{
  "hidden_act": "tanh_gelu",
  "rope_fraction": 0.5,
  "init_std_qkv": 0.0225,
  "init_std_up": 0.0225,
  "init_std_down": 0.0,
  "decay_fraction": 0.643
}
MLP neurons of a small language model. Each row is named by its layer, matrix (up: input weights) and neuron, and shows model dimensions 128-223. Each number is 128 + 24 x the weight over its row's rms, rounded and kept within 0 to 255.
After each neuron's rows, "fires on" lists the tokens most often at its 100 highest values on Wikipedia text that the model never trained on.

L6.up2217 [ 91 106 126 108 158 134 125 145 124  89  75 155 122 115 113 111 128 122  90 151 122 102 108 107 104 130 110 125  75 182 146 165 104 129 107  95 139 126 156 153 103 141 148 104  91 129 134 141 105 138 110 120 137 142  86 161  94 102 111 113 124 170 133 143 102 162 136 137 143  88 137 140 127 136 107 163 182 201 138 123 140 145 146 159 112 107 139 115 135  65 148 106  90 132  99 153]
fires on: "ut", "h", "m", "it", " &", "ve"

L6.up641 [132 159 100 105 100 181 112  60 137 164 115 100  79 156 144 146  92 105 116 133 134 182 170 123 140  96  91 135  97 153 105 137 165 130 156 158 116 149 153  87  89 113 129 122 137 132 179  92 131 164 121 113 140 115 136 126 113 138 130 126  98 126 118 124 162 130 147 141 153 115 131 165  86 130 146 130  98 151 123  83  97 178 112 127 146 125 132 146 145 152 120 147 158 117 137 136]
fires on: " ", "ing", "s", " S", "erv", "ic"

L7.up2109 [125 151 101  91 145  85 135 157 129 116 104 168 122 160 177 102 113 116 113 142 154 115 133 107 136 135  93 127 115 113 119  83 152  88 135 145 123 138 149 155 144 141 144 186 113 143 138 139 147 129 118 165 133 104 154 146 100 149 147 135 120 131 167 121 123 134 110 124 148 117 165  98 141 149 120 140 126 144 108 123 174 110  91 103 171 139 173 130 145  71 145  67 121 112 135 152]
fires on: " and", ",", " season", " the"

L7.up1407 [105 155  86 121 127 116 171 163 135 130 131 134 126 145 191 100 136 145 104 153 144 125  91 105 152  83 131 152 144  94  99 149 128 134 120 108 155 173 132 138 151 109 149 107 147 102  87 136  95 126 182 117 138 136 132 126 125 149 122 123 118 136 111 189 109 109 116  83 132 124 129 159 124 124 129  83 131 115 120 136  86 120 114 113 108 121 151 139 131 123  62 141 112 127 102  94]
fires on: "-", ",", " win", "O", "ag"

L6.up1791 [104 153  97 144 130 109 132 161 140 107 110 141 164 121 142 157 124 137 165 176 147 131  88 146 145 131 154 153  94  88 117 115 156 101 175 116 118 133 168 169 100 128 131 137 133 135 147 130 144 117 114  79 152 178 166 114  91 125 147  69 151 178  99 107 152 138 116 155  96  87 139  90  94 129  94 109  89 157 104 140 144 121 166 147 124 125 142 145 112 117 118 113 154 100 137 153]
fires on: "W", "z", "off", "w", "ut"

L7.up654 [122 102 166 113 110 119 159 159 112 138 137 141 137 157 159 120 106 140 137 146  81 147 128 132 128 145  99 139 141 151 128 102 132 139 136 139 154 105 105 108 101 140  97 133 104 113 127 146  98 124 112 102 131 112 162 158 136 103 103 102 134 124 168 103 131 119 143 148 102 129 169  92  81 179 169 119 130 117  99 163 160 154 139 136 120 152 112 153 117 123 109  82 145 132 160 162]
fires on: "\n\n", " |\n\n", " to", " Pro", " R", ".\n\n"

L7.up320 [102 121 122 127  98 133 101 156 117  82 179  97 134 136 107 119 139 105 141 165 110  98 143 154 140 149  79 125 135 167 134 153 146 128 112 115 150 132 123 119 102 122 107 142 113 130  84 109 121 122 167 120 152 153 177 128 126  71 114 104 122 117 126 131 141 145 115 114 120 124 129 129 128 135  93 130 104 164 131 117 166 108 152 125 110 157 137 137 139 125 134 124 146 125  96 107]
fires on: ","

L6.up56 [111 155 109 154 141 119 156 111 127 137 187 141 111 105 160  84  66 156 125 120 156 120 150  98 156 125 104 143 121 130 123 170 150 155  84 139 135 146  87 150 154 131 110 146 127 115 136 110 108 187 131 121 137 115 140 133 129 129 139 110 173 132 161 117 111  88 137  72 131 142 121 114 150 120 159 100 144 125 192 133 150 121 131 131  95 141 147 135 128 140 104 131 110 145 126 148]
fires on: "-", "orm"

L7.up270 [172 133 124 141 131 103 117  97 156 158 152 149  98 119 141 135 155 133 133 155  96 109 102 119 117  87 156 134 135 140 160 121 178 110 146 118 157 164 123 108 111  80 128 121 121 161 128 116 136 157 124 150 165 159 109 131 137 114 115  76  86 115 117 156 139 126  97 134 129 123 125 125 154 119  91 137 125 158  95 163 112 148 129 119 149 131 150 144 144 112 148 124  94  99 140 104]
fires on: " (", ",", " to", ";", " most", "–"

L6.up2198 [166 146 104 126 136 165  47 130 142 166 116 104  99 105 160 147 106 136 141  80 135 170 130 107 127 139  93 118 122 155 112 117 169 135 130 133  95 128 110 169 139 142 157 168 118 150 154 141 133 141 125 177 110 106 110 121 130 127 139  85 131 167 148 133 120  76 128 132 100 111 137 127 120 167 120  96  85 164  91  95 115 122 165 117 119 135 104 118 115 123 109 130 147 164 168  92]
fires on: "al", "ance", "ult", "f", "ice", "ement"

L7.up1360 [136 127 140 135 118 150 171 125 104 184 132 121 105 161 106 154 146 139 171 125 134 148 139 143 170 160 129 124 125 109  91 128 158 121 143 119 103 140 141  71 116 112 110 149 146 124  99  90 120 138  98 113 139 153 129  72 106 152 113 145 105 121 155 181 130 159 106 128 150 103 127 168 129 139 122 150 131 110 132 123 116 117 137  85 149 131 108 155 125 101 101 156 136 120 119 103]
fires on: " and", ",", "),", "ch"

L6.up1558 [119 119 110 138 164 143 169 126 113 147 144 136  81 113 141 116 147 152 148 109  89 139  92 100 147  96 144 192 130 156 171 158 107 123 112 117 103 125  81 157 110 122 121 137 106 117 121 101 155 149  94 145 160 106 131 115 131  75 147  96 111 139 109 193 113 162 140 132 137 156 130 107 149 146 105 190 110 137 122  64 123 126 115 144 111  74 113 124  97 106 172 107 106 114 124 146]
fires on: ":", " p", " he", "-", " No", " a"

L6.up600 [ 78  91 117 129 115  88 162 115 133 122 131 142 105 169 139 100 145 156 113 171 104 117 120 144  95  62 143 128 121 107 139 141 107 137 150 171  94 169 136 114  89  92 184 108 175  98 137  85 112  96  98 119 119  77 104 143 137 122 138 144 148 164 114 145 126 140 166 111 131 114 138 142 135 152 136  73 121 137 163 128 108 121  93 137 180 165 159 121 170 144 128 139 127 115 128 117]
fires on: "av", " T", " t", "t", "H"

L7.up1741 [114 119 139 168 117 156  97 100 135 110  82 171 116 113 131  92 101 130  72 115 125 116 129 109 132  96 118 145 124 126 153  95 148 112 151  81  95 105 141 122 124 108  84 104 147 126 143 174  90 141 114 135 139 110 123 122  81 160  87 117 122 137 103 110 150 143 136 111 112 136 179 155 106 131 148 149 137  95  96 140  86 104 108 116 101 157 142 104 115 111 145 139 129 104 127 141]
fires on: "m", " m", " ", "ret"

L6.up1475 [149 151 110 140 126 117 123  65 136 145 147 120 108 100  91 111 142 122 158 140 142 136 150 129 137 150 164 109 165 168 119 107 115 158 100 125 112 103 110 139 175 100 110 164 114 136 113 104 126 121 152 104 106  93  92 134 156 136 151 144 133  98 113 131 129 133 135 137 124 191 126 133  99 156 118 134 137 113 129  94 139 161 133 121 149 118 141 160 151 120 123 190 121 152 103 100]
fires on: " |", " (", " /", "\n", ",", " |\n"

L6.up339 [115 133 186 156 120 174 113  98 137 134 170  77 144 130 121 108 141  82 179 128 142 117 117 138 115 143 118 164 152 113 100 136  99 136 165 122 108 117  96 126 140 151 128 118  93 160 115 166 171 141 122 156 137 167 112 149 105 179 113 104 134  75 127 144 129  66 185 117 148 131 140 142 100 142 148 145 152 124 129 128 140 129 112 127 138 149 121  97 138 139 133 200 131 133  91 110]
fires on: "a", " |", "o", "i", "al"

L6.up2062 [103 101 109 156 141 114 166 116 118 133 133 130 152 104 139 145 149 170 103 102 139  98 123  85 143 137 189 137 112 106 193 121 145 125  99 131 142 152 138 145 138 125 102 124 116  91 147 186 135 182 122 126 141  90 127 169 146 114 118 122 108 123 156 125 100  94 134 120 166 128 150 118 140 138 117 150 136 136 116  86 114 140 124 145 117 146  89 104 110 106  85 115  93 159 165 135]
fires on: "-", "st", " he", "===", "ure", ":"

L6.up859 [111 165 141 110 134 151 109 123 119 163 113 102 105 125 120 155 134 136 144 169 117 149 150 175  82 132 111 142 155 161 140 132 156 134 119 126 124 100 128 126 132 137 142 123  94 158 125 118 129 106 131 115 135  98 122  95 121 164 153  90 168 102 105 179 123 132 133 111  88 172 111 136 133 175 134 138 126 162 147 102 126 111 125 120 123 124 128 128 161  76  93  86  99 149 148 103]
fires on: ",", ":", " of", ".", " |", "h"

L6.up2110 [116 130 185  95 145 150 114  96 129 101 146 118 125 151  62  89  95  93 134 167 116 143 143 101 135 121 129 111 141 133 111 135 146 158  98 125 131 150 125 103  72 145 104 108 115 135 133 161 145 140 106  85  85 142  93 116 127 163 167  85 189 106 135 139 132  71 150 139 106 137 124 125 155 109 137 174 112 140 104 118 101 149 120 104 174  90 136 133  54 121 121  90 137 101 148 127]
fires on: " |", " well", "ag", "at"

L6.up792 [108 151  68 158 104 113 176 128 139 146 109 134 127 147 130 131 149 144  80 137 181 129 146 118 121 110  81 119 111 149 112  95 125 141 125 128  84 132 144 127 131 119 126 106 142 103  88 104 107 170 147 138 138 121  68 158 156  96 143 116 120 164 114  92 122 128 132 149 151 118  99 110 149  93 131 140  97 111 139 100  96 201 101 107 129 130 113 149 112  86 139 170 176 139 122  76]
fires on: "-", "7", "ar", "e", "-s", "-l"

L6.up1260 [111 105 123 117 161 112 128 132 104 149 124 165 126 126 138 130 106 144 126 143 125 174 157 117 150 161 126 159 143 109 156 166 120 116 119 117 154 136 110 136 118 148 168 107 116 136 115 145 106 162 160 101 164 128 108 121 114 124 125 166 119  90 129 131 122 121 101 111 153 101 142 145 106 120 161 143  80 131 139 149 137 113 149 109  93 150 122 143 131 132 106  86 111 118 115 110]
fires on: " Pro", " pro", "on", "p", " In"

L7.up15 [127 158 184 147 139 130 158 158  67 108 117 156  88  92 124 139 121 122 135 164 129 138 133 112 136 139 104 123 147 155 130 117 185 122  99 114 132 101 129 117  95 121 107 157 103 140 127 138 112 169 117 145 143 192  79 101 136 103 100 105 128  46 140 168 153 162 111 119 160  76 150 121 163 122 109  97 123 176 101 164 117 167 123 122 145 124 129 127 146  86 120 121 106 117 131 165]
fires on: ",", " \"", ".", " who"

L7.up34 [126 117 121 126 127 169  79  75 124 141 121 158 128 139 112 107  80 153  99 153 145 143 116 173 147  97 133 147 122 139 137 115 115 124 139 136 102 165 149 122  98 113 115 132 135 127 160 126 120 142 134 118 121 108 176 122 123 113 107  87 104 131 147  88 129 172 149  96 145  96 159 166 154 126 120 141 153 113  92 135 129 122 147 111 139 106 154 106 153 167 113  99 130 134 146 134]
fires on: " "

L6.up2219 [140 140 137 117 122  97 107 157 155 142 133 143 112 126 105 147 107 106 119 177 132 133 129 132 144 100 118 150 139 165 162 154 121 123 164 162 106 148 125  99  56 155  63 123 129 113  64 121 123 124 130 122 144 158 132 125 130  78 144  93 119 143 127 100 116 115 143 138  90 120 168  65 101 109 158 169 104 152 143 151 162 141 112 109 131 175  88 121  93 112 122  89 140 110 126 140]
fires on: ".\n\n", "\n\n", "|", ").\n\n", "."

L6.up2226 [101 134 117 133 113 157 149 148  95 144 109 112 143 127 144 120 153 158 131 150 135 102  85 169 173 160 151 141 147 111 133 149 125 180 119 162 111 133 119 107  79  97 110 186 101 134 151 133 126 146 138 136 142 124 151  97 188 123 128 139 100 122 115 121 121 127 126 153 153 114  86 169 151 102  85 124 118 119 114 162 155 146 124 117 174 151 121 126 111 106 138  81 139 153 133 107]
fires on: " ", "-", "c", ";"

L6.up648 [144 122 113  57 143 131  97  99 139 131 164  89 107 151 113 159 200 127 168 127 175 159 133 176 102 155 117 153  98 130 120 134 152 140 140 126 115 101 131 142 155 131 137 169 141 123 143 131 145 134 145 123 172 107 111  85  91 106 156 150 149 128  97 141  99 150 112 108 105 136 165 174 134 162 139  76 154 117 164  92 108 137 115 112 103 141 142 156 136  67 127 125 108 131 148 113]
fires on: "ight", "v", "ic", "ud", "ven", "g"

L6.up936 [125 138 145 101 115 121  88 164 132 124 138 131 113 148  94 167 104 119 124 155 145 163 126 136 160  93 138 152 121 164 152 134 135 124 132 196 114 159 114 114  68 116  87 132 143 142  96  89 135 130 120 132 156 144 148 115 153  87  92  66 142 174 121 114  92 133 150 139  82 101 147 108 134 105 130 152 150 159 149 130 142 197 112 124 131 152 117 101  76 125  98  98 132 116 138 173]
fires on: ".\n\n", "|", "\n\n", "."

L6.up2197 [152 146 147 139 128 171 100 118 127 134  73 145 148 142 140 162 148 120 109 156 111 158 122 135  95  95 118 123 138 154 173 151  89  98 113 142 104 142  94 131 136 129 120 121 111 151 127 133 148 137 107 120 166 117 131 193 153 140 163 106 128 120 108 137  98 151  95 147 118 110  86 143  97 170 121 110  98  76  97 199 120 145 136 183 153 135 177 133 124 149 134 169 124  92 116 111]
fires on: "th", " end", " second", "a", " title", "–"

L7.up2225 [ 97 120 124 110 107 144 179 140 116 133  75  88 156 146 125 132 105 135 154 136 115 138 161 183 138 129 145 158 138 132 158 128 146 132 119 145 102 125 138 108 148  79 188 123  92  50 123 135 152 121 124 136 139 125 104 148 156 161 112 152 117 143 162 114 124 147 146 142 104 165 144 137 119 144 169 100 114  93 121 125 135 121 126 158 114  96 151 144  92 127 144 112 116 148 145 135]
fires on: " and", ",", " or"

L7.up1894 [112 116 182 117  92 110  89 132 117 128 119  94  80 118 143  76 117 138 118 204 154 143 131  98 128  82 122 136 117 179 109 148 150 147 158 176 117 119 110 148 111  86 147 116 149 142 102 146 172  90 116  89  99 118 134 164  87  82 129  93 158 118 106 150 114  85 137 168 116 125 131 121 126 106 129 125 180 138 151 116 144 169 106 156 115 121 128  76 116 128 141 110 101 146 113 157]
fires on: ".\n\n", "al", "\n\n", "ic", "ing"

L7.up2031 [136 130 126 152 150 150 144 146 140 106 106 112 168 135 117 122  43 104 114 123 115 117 143 126 155 117 127 172 182 122 114 157 151 135 132 120 105  97 145 136  90  64 136 148 148 169  90 114 116 139 110  74 130 151 137 144  86 113 114 149 139 129 104 122 142 133 112 131  80 108 135 122 162 137  93 179  95 121 177 153 150 179 121 115 137 132 126 154 131 132 128 112 118 153  99 103]
fires on: " H", "b", "i", ".", " ab", "ip"

L7.up1903 [150 139 103 142 113 101 165 132 145 143 151 128 101 132 159 106 163 117 137 111 124 167 129 132 133 109 180 105 131  91 143 121 154  73 138 131 141 106 120 116 120  74 121 118 153 146 109 161 139 133 156  80 113 166 114 141 134 116  87 156 101 119 149 104 129  95 117 114 141 122 165 118 166 116 120 146 135 119  87 138 107 141 138 158 144 108 126  89 149 133 129 127 144  89 123 122]
fires on: " to", "ar", "-", "–", "'"

L6.up519 [133 139 134 129 121 123 140  95 115 163 141 141 132 150 152 182 166  76 123 116 123 133 189 139 131 167 134 128 111 113 127  96 152 171 107 156 101 165 120 142 138 129 123  88 108 128 125 171 126 151 117 137 133 119  83 139 118 126 153 104 105 166  95 104  84 143 115 120  96 127 129 137 124 140 112 118 140 149 148 126 184 117  82 102 152 117 173 117 123  72 122 101 119 164 114 146]
fires on: "ul", "v", "ic", "u", "av", "g"

L7.up1996 [ 94 143 149 188 159 137 119 120 147 134 113 108 153 146 139  99  77 118 124 121  87 114 127 115 111 134 133 173  68 127  71 139 119 140 158 101 105 150 110 156  93 145 148 160 115 144 149 156 159 103 139 168 147 128 115 160 105 101 134 133 113 121 112  93 143  70 108 158 115 118 121 114 113 132 126 134 185 123 113 156 142 152 112 135 112 124 121 146  80 105 136 111 148 126 102  94]
fires on: "o", "al", "is", "9", "as", " Al"

L6.up143 [129 108 168 168 151 118  83  96 103  95  95 147  98  90 160 134 140 161 124 132 150 131 117 150 132 139 113 111 149 123 119 158  96  88  80 160 137 114 130 157 109 141 134 164  87 169 142 133 136 121 107 127 123 157 104 145 142 130 118 148 119 142 120 122 163 138 142 147 126  99  99 109 140  90 147 133 160 198 123  95 118 100 104 155 159  95 143 131 131  95 142 104 164 125 145 167]
fires on: "m", "in", "le", "it", "ist", "op"

L7.up329 [142 121 142 139 103 133 157 109 128  66 126 163 150  92 103 165 107 142 117 121 164 124 106 186 150 152  98 136 101  96 123 135 124 149 145 133 102 146 119 140 141  89 125 132 124 113 140 168 111 120 169  84 163 116 120 109 154 157  84 118 113 130 116  92 138 119 103 107 119 121 108 161 102 123 125 150 158 113 102 142 129 147 129 127 158 147 132 113 123 126 140 136 148 120 156 155]
fires on: ".", ",", " ", " (", ";"

L6.up1647 [121 162 127 109 149 144 132 130 118 102  80 148 162 141 116 133  76 130 125 121 106 135 116 166 186 122 128 119 142 103 134 166 110 118 110 128 107  77 145 104 131 141  86 126 180 108 148 101 124 142 147 128 137 135  93 115 124 155 133 114  98 123 133  99 134 136 185 178 100 109 113 125 129 103 201 133  72 162 153 114 131 148 128 118 111 138 125 151  74 129 128 112 107  86 106 121]
fires on: "-", "|", "\n\n", "or"

L7.up253 [122  99 122 125 139 116 135 100 128  99 157 122 149 130 180 127 146 181  70 111 140 121  92 133 137 158 112 113 122 107 155 103 109 109 113 154 123 162 162 106 134  99 133 167  75 144 138 131  94  78 138 124  99 136 105  85 109 151 136 126 117 189 148  85 152 126 126 110 138  83 169 119 132  65 154 144 140 127 104 160 146 151 130 164 143 143 153 152 148 145 139 167 177  72 122 133]
fires on: ",", "–", " d", " and", " (", " later"

L6.up703 [132  95 121 175 119 106 131 160 180 187 152 126  97 137 144 105 109 137 134 146 125 134 120 100 130  86 128 148 122  97 167  80 108 106 165 123 139 131 148 111 112 111 151 161 126 151 115 120 110 183 137 166 140 162 103 150 100 124 123 100 141 124 126 147 160  73  79 138 131  90  90 132 152 155  98  99 114 143 140 138  84 114 179 113 110 131 202 122 122  78 101 127 129 103 152 129]
fires on: " att", ",", "-", " (", "qu"

L7.up1664 [ 68 135  95 135 120 121 129  96 134 143 129  85  79 141 131 139 121 122 161 106 121 121 156 141 115 132 142 101 121 161 119 118 112 115 119 151 131 116 115  97 150  92 139 118 125  85 109 107 112 121 102 102 144 180 123 156 105 147 127 136 108  96 154 165 122 138 131 119 141 169 143 142 102 122 120 142 117 139 159 148 130 116 145 149 137 141 126 142 132 110 142 111 132 148 140 111]
fires on: " and", "h", "c", "p", "ar", ","

L6.up1566 [ 98 160 141  95 159 100 119 178 169  99  99 130 156 148 104 132 101 123 112  88 116 169 120 147 122 127 122 129 170 128 151 127 102 112 156 122 101 119 113 109 118 157  90 181 164 142 134  97 108 140 121  85 150  96 137 142 147 137 109 124 166  67 131 121 106  95 136 120 102 137 168 130  90  86 167 102 170 133 131 149 114 128 111 141 167 154 121 122 130 116  93  91 156 109 145 112]
fires on: "\n\n", "0", "-", ",", " at"

L6.up2130 [111 122 108 170 111 115 121 131 129 117 120 109 111 111  91  98  96 158 137 132 137  79 144 129 142 179 134 176 172 154 111 144 106 177 159 124  85 109 105 141 157 115 154 135 135 145 100 165 131 104 159 177  91 168 101 186 142 150 155 117 172 128 122 126 129 125 101 121 150 124 133 132 103 110 140 113 123 147 159 168 131 129 165  87 131 138 111 106 150 126 137 117 149 162 149 140]
fires on: ".\n\n", "\n\n", "."

L6.up1895 [165 142 106 128 176 162 123  62 147 101 115 142 121 102 135 109 162 119 114 131 105  89 117 105 152 151 166  90 133 161 137 163 120 141 115 119 185 124 100 111  90 127 133 151 101 136 123 130 118 107 141 147 172 122  99  99 136 147 125 132 104 140 114 126  78 116 142 164 154 101 125 127 123 128 139 155 164 149 136 111 159 142 152 139 119 131 179 130 127 111  80 107 130 155 125 176]
fires on: " not", "ul", "ir", "it", " fin", "op"

L6.up1467 [106 168 135 109 117 134  87 163  90 146 133  93 165 111  95 134 119 152 111 137 142 138  99 126 144 112 158 142 157 162 142 146 114 130 145 151 105 134 129  91  91 137 132 137 113 115 110 142  94 172 130 129 114 136 171 143 125 107 149  92 142 135 101  62 113 141 128 167 140 125 163  82  91 109 189 149 127 112 126 139 139 139 113 139  97 178 154 143 116 134  97 126 135 118 125 141]
fires on: ".\n\n", "|", "\n\n"

L6.up542 [137 107 156 144 155 143 165 165 135 126 102 131 120 144 115 177 120 157 148 137 109  83 121  82 124 172 107 158 138 121 148 119 103 142 148  88 125 128 160 170  89  88 115 154 177 134 130 139  83 106 125 105 137 109 148 143 132 120 127 125 133 188 112 159 115 114 141 120 129 117 188 129 141  71  79 155 167 179 166 130  89 148 126  90 153 132 109 149 143 136 124 112 138 119 101 103]
fires on: "b", ".", "4", " Party", "#"

L7.up1188 [144 141 125 140 110 145 174 112 139 132 118 132 112 134 127 150 133 131 127 127 132  85 118 152 146 133 108  82 152 122 140 153 109 114 185 126  99 136 137 177 138 126  83 191 110 171 154 123 138  78  94 114 121  98 149  90 149 113 133 104 125 100 105 119 167 114 128 112 132 114  88 131 103 111 124 119 138 164 117 140 157 141 117 110 104 136 107 113 107 184 140  88 128 104 133  90]
fires on: ";", " |", ")", ",", ".", " and"

L7.up1565 [106 128 126 166 167 118 166 127 116 127 119 139 139 101 103 114 158  98  81 121 121 135  98 113 122 151 114 136 119 124 133  91 116 161  97 143 159 137 131 106 152 167 118 146 133  94 109  84 149 183 107 130 122 125 117 121 153 161 105 103  82 151 116 165 154 136 143 143  93 160 139 115 151 174 133 143 137 107 155 138  61 135  99 147 118 107  87  80 164 118 131 141 157 161 142 122]
fires on: "r", "ur", "ar", "ol", "es", "ill"

L6.up1403 [148 115 125 135 134 127 160 136 112 156 139 156 122  87 159 138 114 103 162 150 163  98 124 111 156 118 124 153 112 120  95 176 164 104 145 104 112 107 130 136 113 140 125 161  91 159 162 120 120 136 163 134 114 145 131 110 118  92 144 153 123 118 139 157 123 103 134  91 114 106 126 132 128  98  48 112 155 193 158 133 104 167  87 125 143 119 120 123 100 133 122 124 130  92 154 110]
fires on: " and", ",", " with", " but", "0", "."

L6.up1657 [116 146 105 108 158 118 131 155 127  66  91  84 153 162  67 148 117 142 109 134 125 117 147 113 140 158 123  97 107  98 134 121 125 115 115  95 126 133 119  77 148 117 103 181 105 140 117 155 130 116 135 112  95 155 116 128 122 157 124 109 195 109 110 118  86 143 103 122 142 149 134 112  66 135 102  87 105 137 159 151 120 158 174  74  76 131 108 117 130  92  62 118 131 110 159 105]
fires on: "\n\n", ".\n\n", "|", " is", " still", ")\n\n"

L6.up103 [100 146 124 117 101 142 130 112 117  92 121 103 154 150 139 130 154 124 145 117 137 100 156 159 160 180 104 112 128 172 114  93 167 135 123  86 127 116 122 124 130 144  83 133 106 103  98 151 123 142 125 130 180 127 135 122  96  86 131 114 124 150 114 126 121 137 123 103  79 119 106 101 131 113 156 161 119 135 103 152 130 127 144 133 111 167 125 141  74  84 160 124 132  78 153 116]
fires on: ","

L7.up1926 [144 153  89 124 146 146 111 116 151 137  80 159 149 124 148 121 116 119 155 122 121 111  91 127 162 137 143 110 138 103 167 131 120 115 165 133 131 140  83 121 107  80 103 142 145 110  79 155 116 114 117  73 142 109 123 164 129  99 199 164 141 127 130 173 175 128 123 112 109 191 182 103 104 122 115 114 124 118  98 117 101 145 135 136 146 148 130 106 156 126 124 171 116 139 123  96]
fires on: ",", " was", "),", "\n", " is", " which"

L6.up751 [149 139 139 137 130 151 148 143 128 153 127 155 107  86 142  83 106 145 103 139 102 129 125 135 123 153 137 116 116 138 172 156 171  87 139 109 104 130 121  99 123  77  70 120 140 154 150 122  76 154 112 113 128 129 127 141 124 100 142 138 146 131 146  99 138 102 141 127 105 135 159 134 115 153 153 125 153 138 146 131 118 136 132 148 137 144 134 136 163 129  98 149  84  97 121 164]
fires on: "|", ".\n\n", "\n\n", " The", "-", ").\n\n"

L7.up303 [119 105 178 160 175 159 122 137 111  85 117 112 137 144 143 119 163 120 151 147 173 121 108 127 110 145 137 120 138 120 118 155 176 180  85 206 123 132 107 157 116 132 142 112 127 106 133 136 147  98 134 137  69 148 130  96 151 131 148 150 132 109 100 137 109 122 113 149 169 122  96 124 171 153 160 102 159 141 136 137 143 156 138 155 140 119 130 137 119 124  95 152 162 125 136 135]
fires on: " cons", "es", "or", "s", " ass", " as"

L6.up1218 [107 127 150 178  83 165 138 129 120 124 122 145 153 130 123 133 133 121  92 114 132 132 131 106 140 118  95 104 120 100 107 156 141 122 141 116  98 168 117 141 167 139  85 121 124 135  93 103 149 104 147 119  94 133 138 145 101 108 133 134 147 116 105 135 155 139 100 150 169 139 127 171 150 127 147 137  95 133 144 136 150 175 126 118 125 175 113 136 132 132 120 111 120 129 154 108]
fires on: " and", " or", " is", "n", ","

L6.up1571 [106 113 184 137 120 123 146 139 144 151 101 142 103 103 157 110 101 115 186 114 142  83 102 134 132 124 122 181 187  85 148  60 176  97 143 142  85 156  98 107 151 122 114 118  91 149 135 118 175 128 133 112 117 126 119 122 147 126 155 166 111  98 125 141 129 152 144 140 107 147 173 154 145  83 114 138 131 136 152 124  99 131  91 148 125 115 106 107 149 155 126 148 152 166 123  91]
fires on: ",", " and", "0", "3", "2"

L7.up1937 [122  90 139 103 161 127 155 138 172 146 119 131  90 118 150  71 141 125 135 141 172 126 101 137 168 144 118 141 172 135 112 124 103 107 156 137 119 130 116 161  84 117 147 130 105 119 141 124 167 126 121 114 162  90 167 149 131 134 109 128 119 122 146 127 135 138 172  65 139 132 161 145 121 126 133 102 102 135 137 157 132 118  97 135 115 141 155 110 152 161 148  97 126 157 127 130]
fires on: " t", "t", "T", "m"

L7.up2234 [ 97 161 110 158  99 104 151 177 131 112 113 123 112 116 127 105 171 182 160 101 144 128 115 148 130 134 113 103  92  96 141 176 137 139 130 107 158 132 111 133 121 182 107 108 187 112 104 168 151 122 110 151 131 112 116  96 138 141 139 173 154 123  97 122 149 135  94 144 145 131 151 185 165 179 144 153 135 135  98 147 132 141 145 147  96 124 127 115 141 133 119  93 142 114 137 133]
fires on: "\"", " and", " or", " M", "\n", "m"

L7.up1724 [ 89 123 109 120 159 165 128 115 152 157 174 120 127 125 150 119 183 148  97 149 101 139 103 114 129 102 103 137 149 122 134 113  74 126  75 107 121 118 169 153 117  90 108 146 117 137 103 123 130 139 142 132 142 109 108 106 156 161 164  93 124 154 130 135 131 103 135  92 141 144 132 131 172  97 132 155  93 131 103 112  60 123 102 176 132 143 129 141 159 165 166 147 127 145 103  97]
fires on: "ar", "m", "-", "r", "e", "all"

L6.up307 [141 137 111 134 157  92 107 141 132 140 113 143 146 138 169 127 114 149 137 165 117  77 141 158 127  84 118 133 155 152  60 137 140  94 116 119 139 138 120 128 129 151 108 174 124 170 141 145 116 152 123 171 115 145 123 122 178 155 127 123 100 125 121 119  92 129 116 131 150  93 147  90 132  93 139  95 162 154 124 100 124 137  59 121 112 129 142 128 151 115 145  98 114 156 112 151]
fires on: ",", " However", " that", " and"